From a checkpoint of a small transformer trained on Wikipedia.
Size: width 512, 12 heads of 64, vocabulary 15888, 38.1M parameters.
Architecture: LayerNorm before each block, learned positions, biases, tied embeddings.
Training: a variant of Adam for these matrices, 11399 steps.
MLP neurons of a small language model. Each row is named by its layer, matrix (up: input weights; down: output weights) and neuron, and shows model dimensions 432-495. Each number is 200 + 20 x the weight over its row's rms, rounded and kept within 0 to 999.
After each neuron's rows, "fires on" lists the tokens most often at its 100 highest values on Wikipedia text that the model never trained on. A number after a token or word is its count.

L2.up342,157,205,207,211,203,161,163,220,207,222,223,219,201,186,194,154,180,236,176,219,161,178,196,240,183,193,218,193,166,203,207,219,204,185,174,220,214,234,201,177,223,187,187,166,191,180,205,235,211,187,169,213,198,232,170,230,221,205,216,167,185,236,225,205
L2.down342,189,199,257,202,210,207,201,175,192,216,231,218,160,162,215,165,174,193,223,184,159,187,193,161,198,195,202,183,178,221,210,202,180,216,197,237,176,231,191,205,196,227,204,221,225,229,220,179,215,191,210,183,214,186,195,210,212,192,204,182,216,204,194,200
fires on: "| " 56, "led " 5, "played " 4

L2.up976,179,198,181,202,189,177,220,176,216,214,189,149,217,164,195,191,212,175,170,222,216,231,231,226,247,206,211,165,215,205,178,198,230,201,182,240,216,222,160,217,230,182,190,199,208,203,186,205,175,213,203,172,169,203,197,211,180,180,167,224,182,231,254,183
L2.down976,202,205,219,192,195,213,192,226,193,190,200,178,159,185,200,210,224,205,198,199,159,221,184,214,222,206,196,184,215,185,187,210,221,198,196,209,221,211,142,219,197,197,211,225,226,199,201,227,197,172,197,176,235,196,203,165,178,202,200,193,215,189,194,197
fires on: "\n" 82, " " 4

L2.up1560,191,237,222,205,214,171,184,199,206,200,203,169,204,174,198,190,198,223,211,218,189,205,179,210,192,190,216,196,204,212,203,209,188,183,233,182,175,245,209,181,204,162,213,206,211,183,183,185,216,167,188,190,241,218,223,232,181,170,162,167,174,222,218,214
L2.down1560,202,189,183,200,187,186,187,179,223,228,181,195,211,232,207,194,188,195,158,221,186,191,224,191,174,231,191,211,208,211,225,204,189,203,233,184,212,188,203,196,229,184,217,204,211,216,190,203,225,203,173,175,222,188,198,222,178,192,194,202,193,186,197,215
fires on: ":" 27, "the " 15, "is " 12, "are " 7, "." 6, "====" 5

L2.up1789,164,182,225,197,197,188,168,183,226,213,187,193,187,199,144,214,207,206,197,231,193,242,207,208,209,194,209,194,216,235,184,195,165,201,216,190,180,196,158,236,220,196,185,190,200,179,203,205,188,186,197,191,208,197,201,190,205,158,215,199,198,184,260,209
L2.down1789,183,235,212,188,167,165,201,219,186,206,229,224,200,222,195,217,191,229,188,204,229,247,215,223,188,193,190,185,186,190,213,202,237,201,176,222,178,202,196,196,188,206,210,209,191,196,217,176,193,188,212,182,184,187,183,177,252,211,223,199,211,160,169,208
fires on: "| " 40, "|" 35, "L " 6, "7 " 4

L2.up1424,157,193,191,184,187,186,192,193,197,217,197,210,194,174,194,216,208,184,207,178,153,201,207,210,182,199,174,181,180,198,208,240,207,200,217,162,208,189,223,204,198,195,202,214,193,211,240,216,252,189,201,207,182,193,167,211,257,180,182,202,212,191,233,214
L2.down1424,213,205,191,199,162,204,210,202,216,209,189,185,247,198,184,214,187,208,204,227,176,201,213,213,206,197,192,228,182,221,208,153,175,177,183,200,227,189,228,216,188,221,204,209,194,207,200,185,207,160,189,209,226,154,223,189,191,197,177,214,185,214,193,186
fires on: "| " 99

L2.up1490,208,231,182,191,222,181,230,179,209,218,214,154,190,215,187,215,186,155,153,188,229,198,216,196,184,197,194,189,188,213,199,163,191,202,188,198,176,187,173,190,220,153,186,157,232,176,192,173,190,208,201,200,221,201,198,224,194,188,190,226,184,210,195,222
L2.down1490,185,175,203,236,190,203,228,180,210,216,173,173,207,162,218,153,221,190,189,167,208,231,171,202,219,223,180,160,204,194,222,194,240,169,205,205,196,171,204,196,182,199,187,186,229,231,195,204,195,174,196,163,221,171,168,192,184,202,251,156,187,232,199,193
fires on: ", " 49, "% " 14, "Clay " 7, "| " 6, "th " 4

L2.up1104,189,186,189,206,182,153,205,184,216,202,193,211,227,188,159,234,187,217,170,203,182,221,222,224,199,197,186,187,195,191,174,203,208,234,220,208,215,200,157,241,217,197,208,190,191,150,179,196,214,213,193,179,197,196,178,188,199,199,198,189,199,226,221,207
L2.down1104,178,206,161,193,200,215,187,272,154,172,247,189,179,178,212,193,210,224,184,201,197,178,193,206,202,215,203,176,247,179,205,193,217,198,176,244,199,199,212,198,185,194,219,234,196,190,203,207,176,187,194,176,191,239,199,225,199,200,230,195,198,184,164,218
fires on: "| " 72, "– " 7, " " 6, "G " 6

L2.up1987,183,185,224,206,223,162,203,197,214,176,202,225,256,203,196,181,187,211,188,226,207,233,203,197,215,204,191,185,203,225,180,226,201,216,225,201,198,245,193,221,197,210,200,175,200,204,194,201,201,209,207,203,224,205,197,227,204,173,200,167,194,206,261,227
L2.down1987,205,196,186,206,200,197,195,231,177,219,163,181,217,247,238,222,209,168,183,194,210,183,207,196,218,198,200,172,224,180,182,190,201,206,187,203,187,181,207,177,203,221,189,197,181,196,210,183,194,173,178,182,183,204,230,209,158,171,169,197,188,190,214,192
fires on: "." 50, ". " 47

L2.up1963,190,241,198,195,224,233,195,228,184,182,214,179,161,218,202,182,170,181,237,192,165,204,176,213,198,188,220,172,180,202,227,247,228,204,203,187,174,225,192,214,165,172,193,202,240,208,188,193,192,178,213,194,223,191,193,206,198,206,158,207,179,204,229,276
L2.down1963,203,197,185,207,211,193,166,204,221,165,199,174,228,212,178,204,219,197,157,188,203,227,212,186,269,161,212,180,183,189,213,192,208,189,227,151,186,203,247,190,191,204,191,196,181,215,180,211,243,218,234,207,189,214,180,180,224,141,188,222,189,183,213,189
fires on: "Votes " 14, "Candidate " 13, "; " 13, "3" 5, "(" 5, "Decision " 5

L2.up1961,178,175,215,183,232,245,184,215,228,185,199,183,161,201,225,198,185,191,227,194,201,189,191,257,186,165,186,162,176,199,204,212,177,208,238,193,222,207,196,177,191,191,203,197,197,213,177,212,219,175,203,201,213,193,198,221,185,175,165,201,176,227,201,220
L2.down1961,198,210,233,203,226,206,204,189,210,182,203,161,217,200,195,205,204,218,191,189,193,195,142,207,176,194,187,202,213,234,208,199,201,235,191,252,212,191,181,168,211,227,210,202,180,240,168,195,190,190,202,168,212,188,200,185,160,216,214,162,200,195,186,218
fires on: "1 " 35, "2 " 12, "(" 11, "- " 8, "0 " 6, "January " 4

L2.up1605,201,209,216,192,253,188,182,191,200,205,217,181,187,186,231,197,175,203,193,210,196,201,229,212,182,213,195,190,195,238,199,173,178,218,203,184,173,214,165,168,221,224,206,182,206,201,165,167,235,212,209,182,212,198,191,212,160,185,216,197,213,242,240,215
L2.down1605,188,238,167,199,218,186,213,216,200,212,208,201,255,206,182,206,214,210,173,193,221,219,210,183,218,200,208,176,203,187,256,191,203,177,202,246,227,220,171,191,174,198,194,226,208,223,233,216,216,196,196,218,207,188,213,232,198,188,239,221,193,186,192,227
fires on: "he " 43, "in " 14, "she " 12, "– " 12, "He " 6

L2.up755,162,179,165,185,186,213,234,181,226,223,170,164,198,147,204,192,233,203,222,213,188,211,225,239,217,163,212,175,189,198,206,215,173,158,201,212,189,216,194,217,211,212,188,190,210,194,224,187,185,194,211,192,222,195,167,221,185,203,180,185,226,250,210,204
L2.down755,198,217,200,199,177,210,215,215,221,171,181,204,227,203,174,204,194,220,226,210,198,221,183,206,196,200,178,197,194,192,154,195,210,184,209,183,182,208,208,172,181,218,225,214,206,240,188,188,218,154,223,204,184,198,180,211,189,181,217,203,202,242,206,189
fires on: "." 47, "|" 22, "| " 16

L2.up625,206,216,199,216,201,223,230,184,200,181,198,189,191,174,190,205,183,170,220,173,202,198,199,200,185,170,179,175,199,212,226,168,202,237,191,216,218,235,170,194,167,192,226,169,197,201,192,183,214,198,186,212,225,174,209,217,180,202,166,166,207,214,224,211
L2.down625,174,173,197,219,200,210,202,214,191,166,210,205,189,183,195,193,198,197,196,229,181,204,221,215,197,200,209,186,185,198,195,208,215,218,256,209,158,213,190,215,193,161,202,184,186,206,179,184,184,198,194,194,212,210,191,190,215,191,205,170,206,184,201,176
fires on: "\n\n" 59, "- " 20, "==" 4

L2.up1938,211,216,210,216,182,197,187,205,210,183,201,185,194,179,163,171,164,202,203,181,210,230,203,208,179,185,216,171,200,221,226,200,192,216,179,189,197,230,184,159,216,193,192,167,191,186,179,221,222,189,209,194,212,183,192,202,194,201,208,206,188,209,218,206
L2.down1938,209,199,197,196,189,244,227,183,166,204,183,229,215,178,182,206,201,243,205,209,173,209,205,212,190,197,189,186,201,216,212,186,196,172,191,148,213,222,198,196,244,213,192,213,172,222,195,195,185,175,177,205,219,191,234,181,211,204,202,228,193,180,204,224
fires on: "| " 31, "(" 25, ", " 16, "was " 13, "=" 7

L2.up1045,232,210,217,187,212,166,189,231,213,193,224,170,170,171,203,178,210,199,179,183,182,198,215,234,218,184,174,186,192,210,206,213,205,219,202,244,220,212,208,200,172,199,199,238,212,197,204,192,203,238,207,216,207,193,198,183,165,189,194,214,182,265,208,199
L2.down1045,190,172,208,227,185,208,189,212,172,218,215,191,207,217,203,207,228,193,186,206,198,207,181,219,201,180,210,203,209,202,198,180,177,183,235,220,189,218,164,177,227,202,182,219,218,184,198,202,233,229,194,171,236,188,200,175,164,154,184,205,172,205,200,164
fires on: "- " 12, "Democratic " 12, "/ " 11, "." 10, ": " 7, "atop " 4

L2.up149,176,225,199,213,198,198,166,199,197,221,192,154,217,173,175,179,199,214,201,205,228,225,191,197,210,223,190,186,199,215,184,181,192,226,199,232,193,206,162,167,213,203,214,200,195,197,206,185,219,183,213,201,193,197,244,215,217,194,170,197,172,236,191,182
L2.down149,194,171,191,171,224,170,204,178,229,169,230,241,178,236,171,204,180,208,178,223,213,180,183,158,173,193,210,192,212,178,202,224,198,205,208,201,212,211,219,171,209,166,217,202,231,181,195,174,219,200,199,203,215,202,214,206,166,161,233,219,216,165,205,239
fires on: ", " 23, "3" 11, "5" 8, "| " 7, "1" 6, "2" 6

L2.up977,172,188,187,187,222,201,181,181,209,229,244,205,184,183,186,168,205,221,195,185,216,191,208,235,234,188,234,181,154,223,209,212,182,201,209,179,223,214,206,195,203,209,190,201,219,192,184,251,210,193,187,230,196,210,170,225,208,228,190,191,209,226,173,208
L2.down977,223,192,199,176,186,223,147,192,205,184,231,206,185,205,212,168,191,197,201,193,241,199,210,210,209,145,216,221,168,213,199,197,192,225,214,225,192,211,184,231,202,215,183,204,196,235,215,159,181,167,202,213,180,186,218,219,232,206,206,209,193,186,190,197
fires on: "\n" 48, "| " 30

L2.up681,209,228,199,195,168,185,192,192,215,204,227,188,185,218,206,191,202,155,192,188,189,187,204,215,160,191,178,192,195,202,209,203,204,213,176,207,164,209,230,204,213,210,209,191,202,187,180,197,215,206,196,214,242,196,210,236,192,209,171,221,196,208,198,195
L2.down681,213,240,227,217,193,262,201,171,181,197,219,213,208,182,236,192,182,178,182,197,198,221,200,226,171,227,208,165,193,198,231,198,185,210,191,180,224,208,181,202,182,216,196,228,213,218,187,157,206,192,192,231,171,208,208,189,228,206,205,193,211,200,201,179
fires on: ", " 85, "\n  " 5

L2.up565,165,200,188,199,188,206,191,199,197,206,200,199,191,203,204,231,180,194,170,200,210,192,215,209,165,181,181,177,171,189,189,197,158,183,181,192,242,226,203,244,218,219,198,168,227,203,235,209,230,180,207,185,210,205,178,229,198,218,223,186,209,220,190,219
L2.down565,185,223,189,209,216,228,194,200,176,181,203,235,222,192,226,216,208,154,184,216,191,196,202,180,190,201,224,207,196,218,210,196,178,221,191,186,196,201,212,244,176,214,217,196,201,219,186,175,176,158,208,206,204,212,194,211,209,199,205,176,197,211,216,183
fires on: "===" 36, "==" 15, "- " 11, "/" 8, "-" 5, "=== " 5

L2.up297,198,212,200,191,188,195,223,162,208,197,196,194,206,196,204,179,210,193,203,202,224,201,237,183,194,165,195,180,192,223,190,202,190,220,230,204,200,226,167,200,236,168,210,192,232,195,173,187,193,194,182,193,249,187,212,200,173,185,182,228,181,213,228,197
L2.down297,197,222,205,199,195,219,197,227,174,198,230,219,182,168,197,182,213,218,169,239,202,212,204,217,247,168,174,196,219,202,197,226,256,163,188,239,178,211,206,206,194,201,187,223,208,211,182,195,169,167,230,181,162,200,208,232,226,209,230,217,224,175,191,210
fires on: "|" 82, "- " 4

L2.up1151,210,244,173,193,239,209,212,194,211,219,209,146,207,188,201,190,219,170,200,192,214,163,229,197,216,199,197,192,203,250,208,175,220,220,187,193,194,206,186,215,219,225,191,213,196,226,165,202,215,223,190,250,220,176,211,196,176,178,210,191,199,216,200,192
L2.down1151,222,224,209,208,214,217,191,176,179,221,207,204,200,224,237,198,210,196,183,194,217,235,204,195,199,200,184,158,231,181,185,180,225,235,199,199,178,179,212,199,215,209,203,166,209,206,209,150,177,167,192,201,212,186,194,186,215,195,199,220,203,225,167,194
fires on: ", " 89, "| " 9

L2.up702,168,217,210,203,221,169,184,236,213,210,190,196,200,212,200,181,190,213,210,184,199,212,189,186,185,187,192,156,163,207,220,209,163,182,164,208,216,206,214,172,178,189,207,191,201,201,226,231,240,195,204,227,201,189,199,225,233,185,155,187,190,215,205,191
L2.down702,171,214,189,217,200,208,193,221,204,217,223,201,220,173,201,181,172,199,206,189,203,240,234,221,196,208,203,196,198,173,186,189,212,198,217,183,215,183,204,186,194,161,220,209,192,237,195,201,203,162,205,218,228,197,210,220,250,180,181,194,188,175,195,178
fires on: ")" 18, "\n" 18, ": " 11, "• " 8, "mi " 7, "| " 6

L2.up119,190,236,192,201,208,204,188,188,195,171,208,193,224,185,208,207,174,203,206,185,192,199,209,196,190,202,212,182,183,196,208,185,219,201,239,172,182,230,210,191,184,178,179,179,202,228,210,187,224,188,196,190,192,208,216,249,172,191,169,165,212,200,192,210
L2.down119,205,172,257,172,192,230,188,237,240,194,187,173,170,199,188,230,222,217,214,207,215,204,206,214,205,204,208,191,206,186,217,189,178,187,213,228,224,200,195,193,171,190,218,233,189,230,210,195,184,236,213,235,210,220,206,188,181,210,225,177,169,222,186,168
fires on: "| " 45, "- " 20, "• " 9, "|---|---|---|---" 6, "|---|---|---|---|---|---|---|" 5, "|---|---|---|---|---|---|---|---|---|---|---|---|" 4

L2.up1660,183,234,186,215,222,171,204,198,200,198,220,189,233,222,209,231,186,199,208,214,172,198,211,217,200,183,185,192,196,217,151,191,205,241,148,219,203,184,200,177,249,179,197,224,239,171,211,191,186,189,226,220,188,190,211,233,237,179,200,173,193,197,219,213
L2.down1660,195,185,200,209,156,165,191,194,202,212,200,199,181,188,173,173,195,197,199,219,222,183,234,230,168,166,193,213,198,204,194,221,231,212,192,230,195,188,188,237,176,191,215,174,231,205,241,176,175,213,198,210,205,224,200,198,209,205,141,177,214,240,240,212
fires on: ", " 36, "or " 23, "than " 6, "for " 4, "without " 4

L2.up664,187,229,200,205,209,221,194,220,197,194,202,205,186,181,230,200,187,194,214,192,200,225,206,202,192,213,213,183,192,209,181,174,191,173,198,283,267,200,200,198,158,185,221,188,211,196,187,220,170,180,194,207,174,209,179,194,179,228,159,234,171,222,206,182
L2.down664,204,194,231,194,186,183,192,209,187,189,153,172,194,194,198,186,191,203,159,228,187,190,202,170,220,204,226,212,195,178,222,181,195,172,201,173,193,212,199,210,186,223,198,208,228,224,195,185,191,196,199,194,200,199,195,182,198,211,221,227,202,189,195,194
fires on: "(" 51, "8 " 10, "0 " 10, "and " 7, "9 " 4

L2.up699,183,200,178,203,214,240,186,175,191,203,193,181,219,174,219,203,213,217,215,174,196,214,199,208,192,197,214,171,181,221,175,183,226,231,190,196,235,165,180,206,164,179,194,205,201,193,190,168,230,198,189,208,219,197,212,204,202,205,149,199,192,225,203,228
L2.down699,166,220,186,204,172,221,166,172,205,168,223,174,211,160,197,242,239,171,192,180,204,207,186,218,201,202,184,185,212,178,186,195,186,205,225,223,186,185,186,223,207,186,189,204,181,214,204,176,201,179,214,192,223,173,186,168,193,206,213,204,190,218,210,156
fires on: ": " 18, "• " 17, "| " 12, "of " 12, "- " 5

L2.up1645,170,243,189,205,227,221,209,207,187,203,191,199,186,210,226,187,162,229,213,223,229,215,181,221,204,173,180,173,155,221,198,225,173,227,190,177,226,246,212,188,182,225,189,198,199,217,211,251,215,184,170,214,190,211,202,246,197,194,214,188,200,227,205,228
L2.down1645,195,208,190,218,215,180,192,207,182,178,197,189,168,160,194,207,238,180,177,194,173,216,237,230,191,196,192,201,213,174,168,198,194,187,194,186,230,194,194,185,202,208,186,224,238,235,196,195,222,173,216,214,187,192,196,202,177,181,206,168,194,244,216,212
fires on: "\n\n" 31, "\n" 29, "| " 8, "200" 5, "202" 4

L2.up386,206,199,223,181,231,184,239,220,184,182,216,204,271,228,173,188,184,195,251,168,210,210,185,180,194,189,224,199,199,194,200,198,190,219,193,174,220,194,192,189,222,217,204,182,201,174,187,234,216,187,187,208,194,227,183,190,207,224,225,193,229,187,195,244
L2.down386,206,174,183,187,209,236,192,169,222,198,188,211,128,207,191,206,215,195,163,205,195,179,215,239,224,182,201,191,190,175,204,199,215,199,167,205,179,222,207,203,213,179,218,207,207,209,188,159,191,208,193,185,201,217,218,212,210,211,192,209,204,253,211,209
fires on: "." 26, "under" 8, "began " 6, "\"." 5, "arch" 4, ")." 4

L2.up464,175,237,181,218,192,216,215,208,190,186,212,198,163,204,219,184,185,149,214,195,206,209,190,226,217,195,223,179,183,201,195,235,184,206,234,220,234,195,188,219,153,208,199,206,214,205,217,211,214,207,203,199,213,195,176,198,199,204,210,228,196,232,196,215
L2.down464,214,226,238,211,257,196,188,210,159,207,200,203,212,198,174,217,207,189,212,200,186,189,201,238,222,205,191,173,187,204,193,198,208,207,203,205,213,205,200,184,215,200,200,222,207,178,185,201,201,185,161,202,227,214,221,191,221,177,195,181,183,195,208,195
fires on: "(" 57, "\n\n" 6, "atop " 4

L2.up1243,213,185,183,211,184,194,190,215,222,174,188,196,214,195,221,172,154,189,204,209,202,210,233,202,181,182,192,195,196,197,206,186,161,204,193,196,194,194,174,201,172,222,198,195,211,212,177,149,166,173,232,212,213,209,212,184,180,149,171,184,194,207,221,225
L2.down1243,201,191,194,203,215,253,188,212,157,185,209,177,192,195,204,192,210,239,189,222,171,205,225,235,179,190,177,182,192,199,154,239,178,220,243,219,172,175,210,203,226,213,212,207,178,197,221,192,141,195,186,219,200,196,197,195,179,203,135,200,181,186,180,211
fires on: "\n\n" 17, "while " 13, "|" 13, "from " 11, "when " 9, "by " 7

L2.up130,170,202,179,179,191,213,172,220,168,213,212,211,206,209,210,187,187,219,213,194,156,199,206,192,141,187,196,183,160,207,207,227,176,258,172,191,210,223,185,168,176,188,212,176,180,200,185,214,194,221,180,204,209,198,168,199,200,205,206,208,200,224,210,212
L2.down130,181,235,226,226,219,186,208,182,204,193,231,196,188,195,176,183,163,205,219,183,198,211,199,206,227,223,207,207,212,173,186,202,184,170,186,205,185,201,216,179,204,185,171,212,220,197,179,199,167,198,204,181,180,201,195,207,197,199,224,202,173,234,222,187
fires on: "| " 31, "- " 12, "\n\n" 8, "player " 5, "a " 4, "|" 4

L2.up603,173,214,193,191,204,221,198,233,184,189,212,189,214,194,199,184,198,180,215,180,202,183,213,216,195,178,196,161,167,233,208,164,184,212,220,177,249,186,220,171,183,194,195,202,212,200,220,200,219,186,232,227,229,212,208,201,222,230,177,190,201,213,183,212
L2.down603,175,220,201,205,203,200,207,191,183,196,210,188,242,236,234,248,191,192,170,242,215,178,235,223,222,193,207,211,233,209,176,211,200,227,187,177,202,188,220,201,195,187,199,232,214,165,200,240,184,206,233,192,200,147,187,213,184,173,183,159,179,198,242,212
fires on: "| " 32, "- " 18, "Loss " 9, "201" 4, "″" 4

L2.up825,163,224,211,218,218,142,204,198,210,177,198,194,221,173,180,201,192,243,180,216,182,200,232,195,246,188,227,181,201,205,180,208,192,209,202,197,215,218,180,229,185,188,210,209,215,170,188,174,192,207,214,178,203,211,195,193,208,226,230,222,170,212,244,207
L2.down825,192,242,215,206,168,208,209,255,180,195,232,217,235,197,225,200,172,196,155,210,198,220,204,215,209,204,234,195,209,180,191,197,198,172,190,225,188,197,214,222,165,212,219,236,206,194,185,171,192,200,218,174,186,218,219,170,231,216,228,194,216,203,175,195
fires on: "| " 67, ") " 16, " " 9, "." 4

L2.up1655,172,196,190,183,187,224,192,219,230,203,215,201,198,194,180,176,160,195,220,179,193,207,220,254,200,172,191,162,159,218,220,219,183,218,202,208,190,197,187,209,231,222,214,182,216,196,197,199,224,221,187,212,226,196,157,206,144,205,212,204,212,222,214,207
L2.down1655,200,182,209,177,180,201,202,215,187,189,194,177,214,255,187,175,170,196,234,227,167,195,195,207,228,180,231,193,208,180,217,198,166,182,206,183,190,178,229,193,200,187,194,187,189,181,190,198,209,200,216,225,227,172,203,200,197,172,218,184,153,206,201,226
fires on: "| " 46, "- " 7, "″" 6, "|" 5, "Candidate " 4

L2.up203,198,233,202,207,190,246,182,230,192,203,239,198,234,177,232,224,195,169,191,209,204,201,198,190,214,202,214,202,198,198,195,185,199,193,197,173,178,211,214,193,227,191,192,191,177,192,217,231,199,183,224,220,211,221,243,221,200,203,164,184,167,201,219,248
L2.down203,210,156,171,186,178,156,198,168,228,211,183,212,199,223,172,200,188,222,177,218,177,184,202,207,193,173,187,215,230,192,197,209,206,194,203,221,199,179,186,220,185,191,209,194,259,190,189,159,204,205,187,196,180,197,158,168,211,198,192,208,225,212,174,159
fires on: ", " 23, "\n  " 11, "president " 10, "| " 6, "for " 5, "AUT " 4

L2.up1053,199,186,219,206,202,208,211,207,195,204,191,164,233,161,206,161,173,172,213,206,201,214,166,191,164,186,212,207,197,218,197,221,180,182,242,194,179,244,176,216,194,220,200,210,224,180,190,210,221,227,189,213,220,191,177,214,190,176,211,198,221,181,201,218
L2.down1053,190,203,180,188,182,190,203,156,216,183,193,251,183,247,197,197,196,176,225,221,205,199,214,216,209,187,165,189,185,178,189,217,199,191,204,202,200,214,180,192,237,232,205,231,211,193,210,179,218,176,207,188,208,187,221,207,200,204,190,166,174,209,187,214
fires on: "." 80, "\"." 6

L2.up1029,198,221,199,208,169,197,205,191,213,191,232,220,200,217,200,153,172,173,187,193,206,182,183,193,201,226,210,157,183,210,206,209,181,197,223,203,174,217,194,198,192,184,211,183,255,177,186,229,201,177,205,199,212,189,203,229,229,206,203,207,197,221,197,204
L2.down1029,185,238,227,213,182,207,194,187,196,220,213,211,178,198,192,191,199,191,229,200,203,218,230,225,213,224,205,188,207,199,220,189,179,179,200,180,195,239,206,233,197,222,187,197,218,206,216,189,206,193,226,216,218,201,178,192,235,203,210,176,226,193,209,185
fires on: "| " 40, "-" 13, ". " 12, "\n  " 11, "). " 7, "–" 7

L2.up186,179,220,198,207,214,156,168,197,191,207,204,207,265,209,236,193,211,209,222,200,188,170,183,175,185,199,193,189,192,204,195,220,172,227,231,192,204,222,229,193,198,163,190,178,174,185,213,215,230,214,185,219,232,204,189,213,230,145,206,187,197,195,198,223
L2.down186,215,183,219,193,176,204,190,203,140,198,200,197,181,195,212,215,192,167,192,205,197,200,195,230,209,225,205,183,226,189,203,222,205,204,187,233,180,176,214,200,225,196,193,195,231,202,200,194,175,207,195,198,196,193,212,201,159,209,201,220,204,191,180,179
fires on: "| " 55, "(" 39, "; " 4

L2.up573,152,212,196,193,227,193,183,196,201,212,196,205,219,183,191,173,204,209,200,200,196,220,201,202,181,202,223,174,163,228,209,234,187,198,225,189,205,199,184,165,197,190,182,161,203,196,201,199,182,167,175,214,184,205,184,259,194,204,223,165,200,239,233,199
L2.down573,168,181,209,222,213,185,212,191,175,221,219,180,219,211,211,231,210,185,198,203,201,203,209,158,206,233,223,182,193,253,220,207,180,185,187,226,181,201,187,191,180,195,226,185,208,209,186,238,208,200,187,185,222,192,187,228,231,184,192,195,167,178,191,230
fires on: "| " 75, "|" 10, ";" 8

L2.up2022,184,228,191,168,217,202,221,191,219,227,227,229,217,201,194,171,191,187,196,171,205,175,213,174,186,191,214,194,184,213,189,184,221,213,187,207,178,199,211,166,230,180,192,189,204,188,170,183,192,194,183,191,215,188,213,211,204,197,192,225,190,234,246,234
L2.down2022,213,222,222,218,183,211,185,180,195,192,189,213,198,186,190,172,209,214,205,198,158,209,220,190,181,222,161,215,190,221,213,209,219,200,212,183,234,210,170,215,178,175,190,190,224,203,212,175,223,211,199,239,165,203,222,206,188,213,193,169,178,170,196,152
fires on: ", " 62, "\n" 10, ": " 7

L2.up407,157,199,194,167,218,193,183,203,218,219,216,195,178,195,177,200,212,180,207,191,198,191,213,243,186,210,227,182,172,219,233,247,198,209,164,186,196,203,208,201,202,202,183,175,183,216,209,231,187,199,203,216,200,203,184,204,234,208,216,203,209,242,242,197
L2.down407,204,202,182,207,201,185,223,145,175,217,156,198,200,167,219,197,207,178,213,179,200,209,202,190,185,210,194,207,170,205,214,212,156,216,156,195,171,202,200,198,180,221,213,183,187,211,211,149,224,162,202,223,222,207,203,222,206,213,181,219,205,193,191,217
fires on: "| " 100

L2.up1981,193,187,187,206,178,165,246,192,188,204,158,182,237,177,183,177,227,180,223,183,204,210,227,186,189,228,194,204,211,219,181,202,215,195,213,180,226,261,174,188,171,191,220,143,193,214,190,185,204,223,169,190,237,215,169,237,181,204,196,215,221,209,244,233
L2.down1981,194,198,202,182,219,189,253,210,207,206,199,196,245,215,202,182,210,201,204,224,192,206,198,200,167,212,192,194,192,171,194,216,190,182,205,204,206,201,215,242,198,186,164,191,204,184,204,192,189,205,172,189,199,209,193,187,215,157,211,213,175,190,200,187
fires on: "that " 32, "\n\n" 24, "\"" 22, "\n" 9

L2.up79,182,224,204,193,203,146,197,164,188,212,218,168,232,204,205,164,165,197,213,171,177,189,228,191,219,206,170,203,200,186,225,189,211,220,182,209,163,230,190,184,198,196,195,171,176,177,180,182,221,194,202,219,205,187,237,270,185,146,219,194,206,201,217,224
L2.down79,203,234,202,193,202,207,204,219,147,185,219,199,191,204,223,242,192,227,210,206,203,192,191,209,206,191,211,178,215,175,169,204,233,236,191,170,177,164,205,195,225,194,199,194,197,204,181,192,160,182,214,205,220,192,205,204,176,200,178,220,203,246,191,203
fires on: "(" 47, "— " 15, "\", " 11, "), " 8, "—" 6

L2.up1468,203,219,193,195,233,181,188,250,242,193,204,185,209,183,205,191,194,176,179,162,199,233,244,213,224,186,190,197,193,175,221,165,205,202,158,239,205,227,200,171,182,191,188,205,219,207,200,196,200,204,227,212,191,187,190,190,203,198,205,234,196,200,211,205
L2.down1468,220,227,217,185,206,194,206,220,211,165,213,189,203,207,219,217,226,202,208,173,202,207,185,223,220,215,185,182,231,214,227,199,169,176,230,211,200,199,201,188,186,207,223,177,218,215,198,184,184,200,176,236,208,222,216,232,203,233,219,241,222,186,213,188
fires on: "(" 40, "." 9, "and " 7, "Democratic " 5

L2.up1592,186,180,213,191,189,199,219,166,193,215,204,214,193,178,166,175,253,211,194,241,159,233,212,196,191,219,182,181,177,201,225,201,200,194,183,197,204,212,204,191,234,176,162,190,235,213,223,214,219,145,193,194,167,209,216,215,229,199,207,202,198,226,218,203
L2.down1592,168,208,174,179,225,219,217,202,245,200,196,211,200,204,200,200,165,191,207,227,201,212,188,182,205,211,160,211,227,187,207,182,224,210,217,179,200,203,196,212,191,197,187,243,188,188,215,190,193,207,182,200,250,186,156,193,182,211,232,194,224,204,178,212
fires on: "| " 40, "1 " 6, "& " 5, "and " 5, "Delta " 4, "2 " 4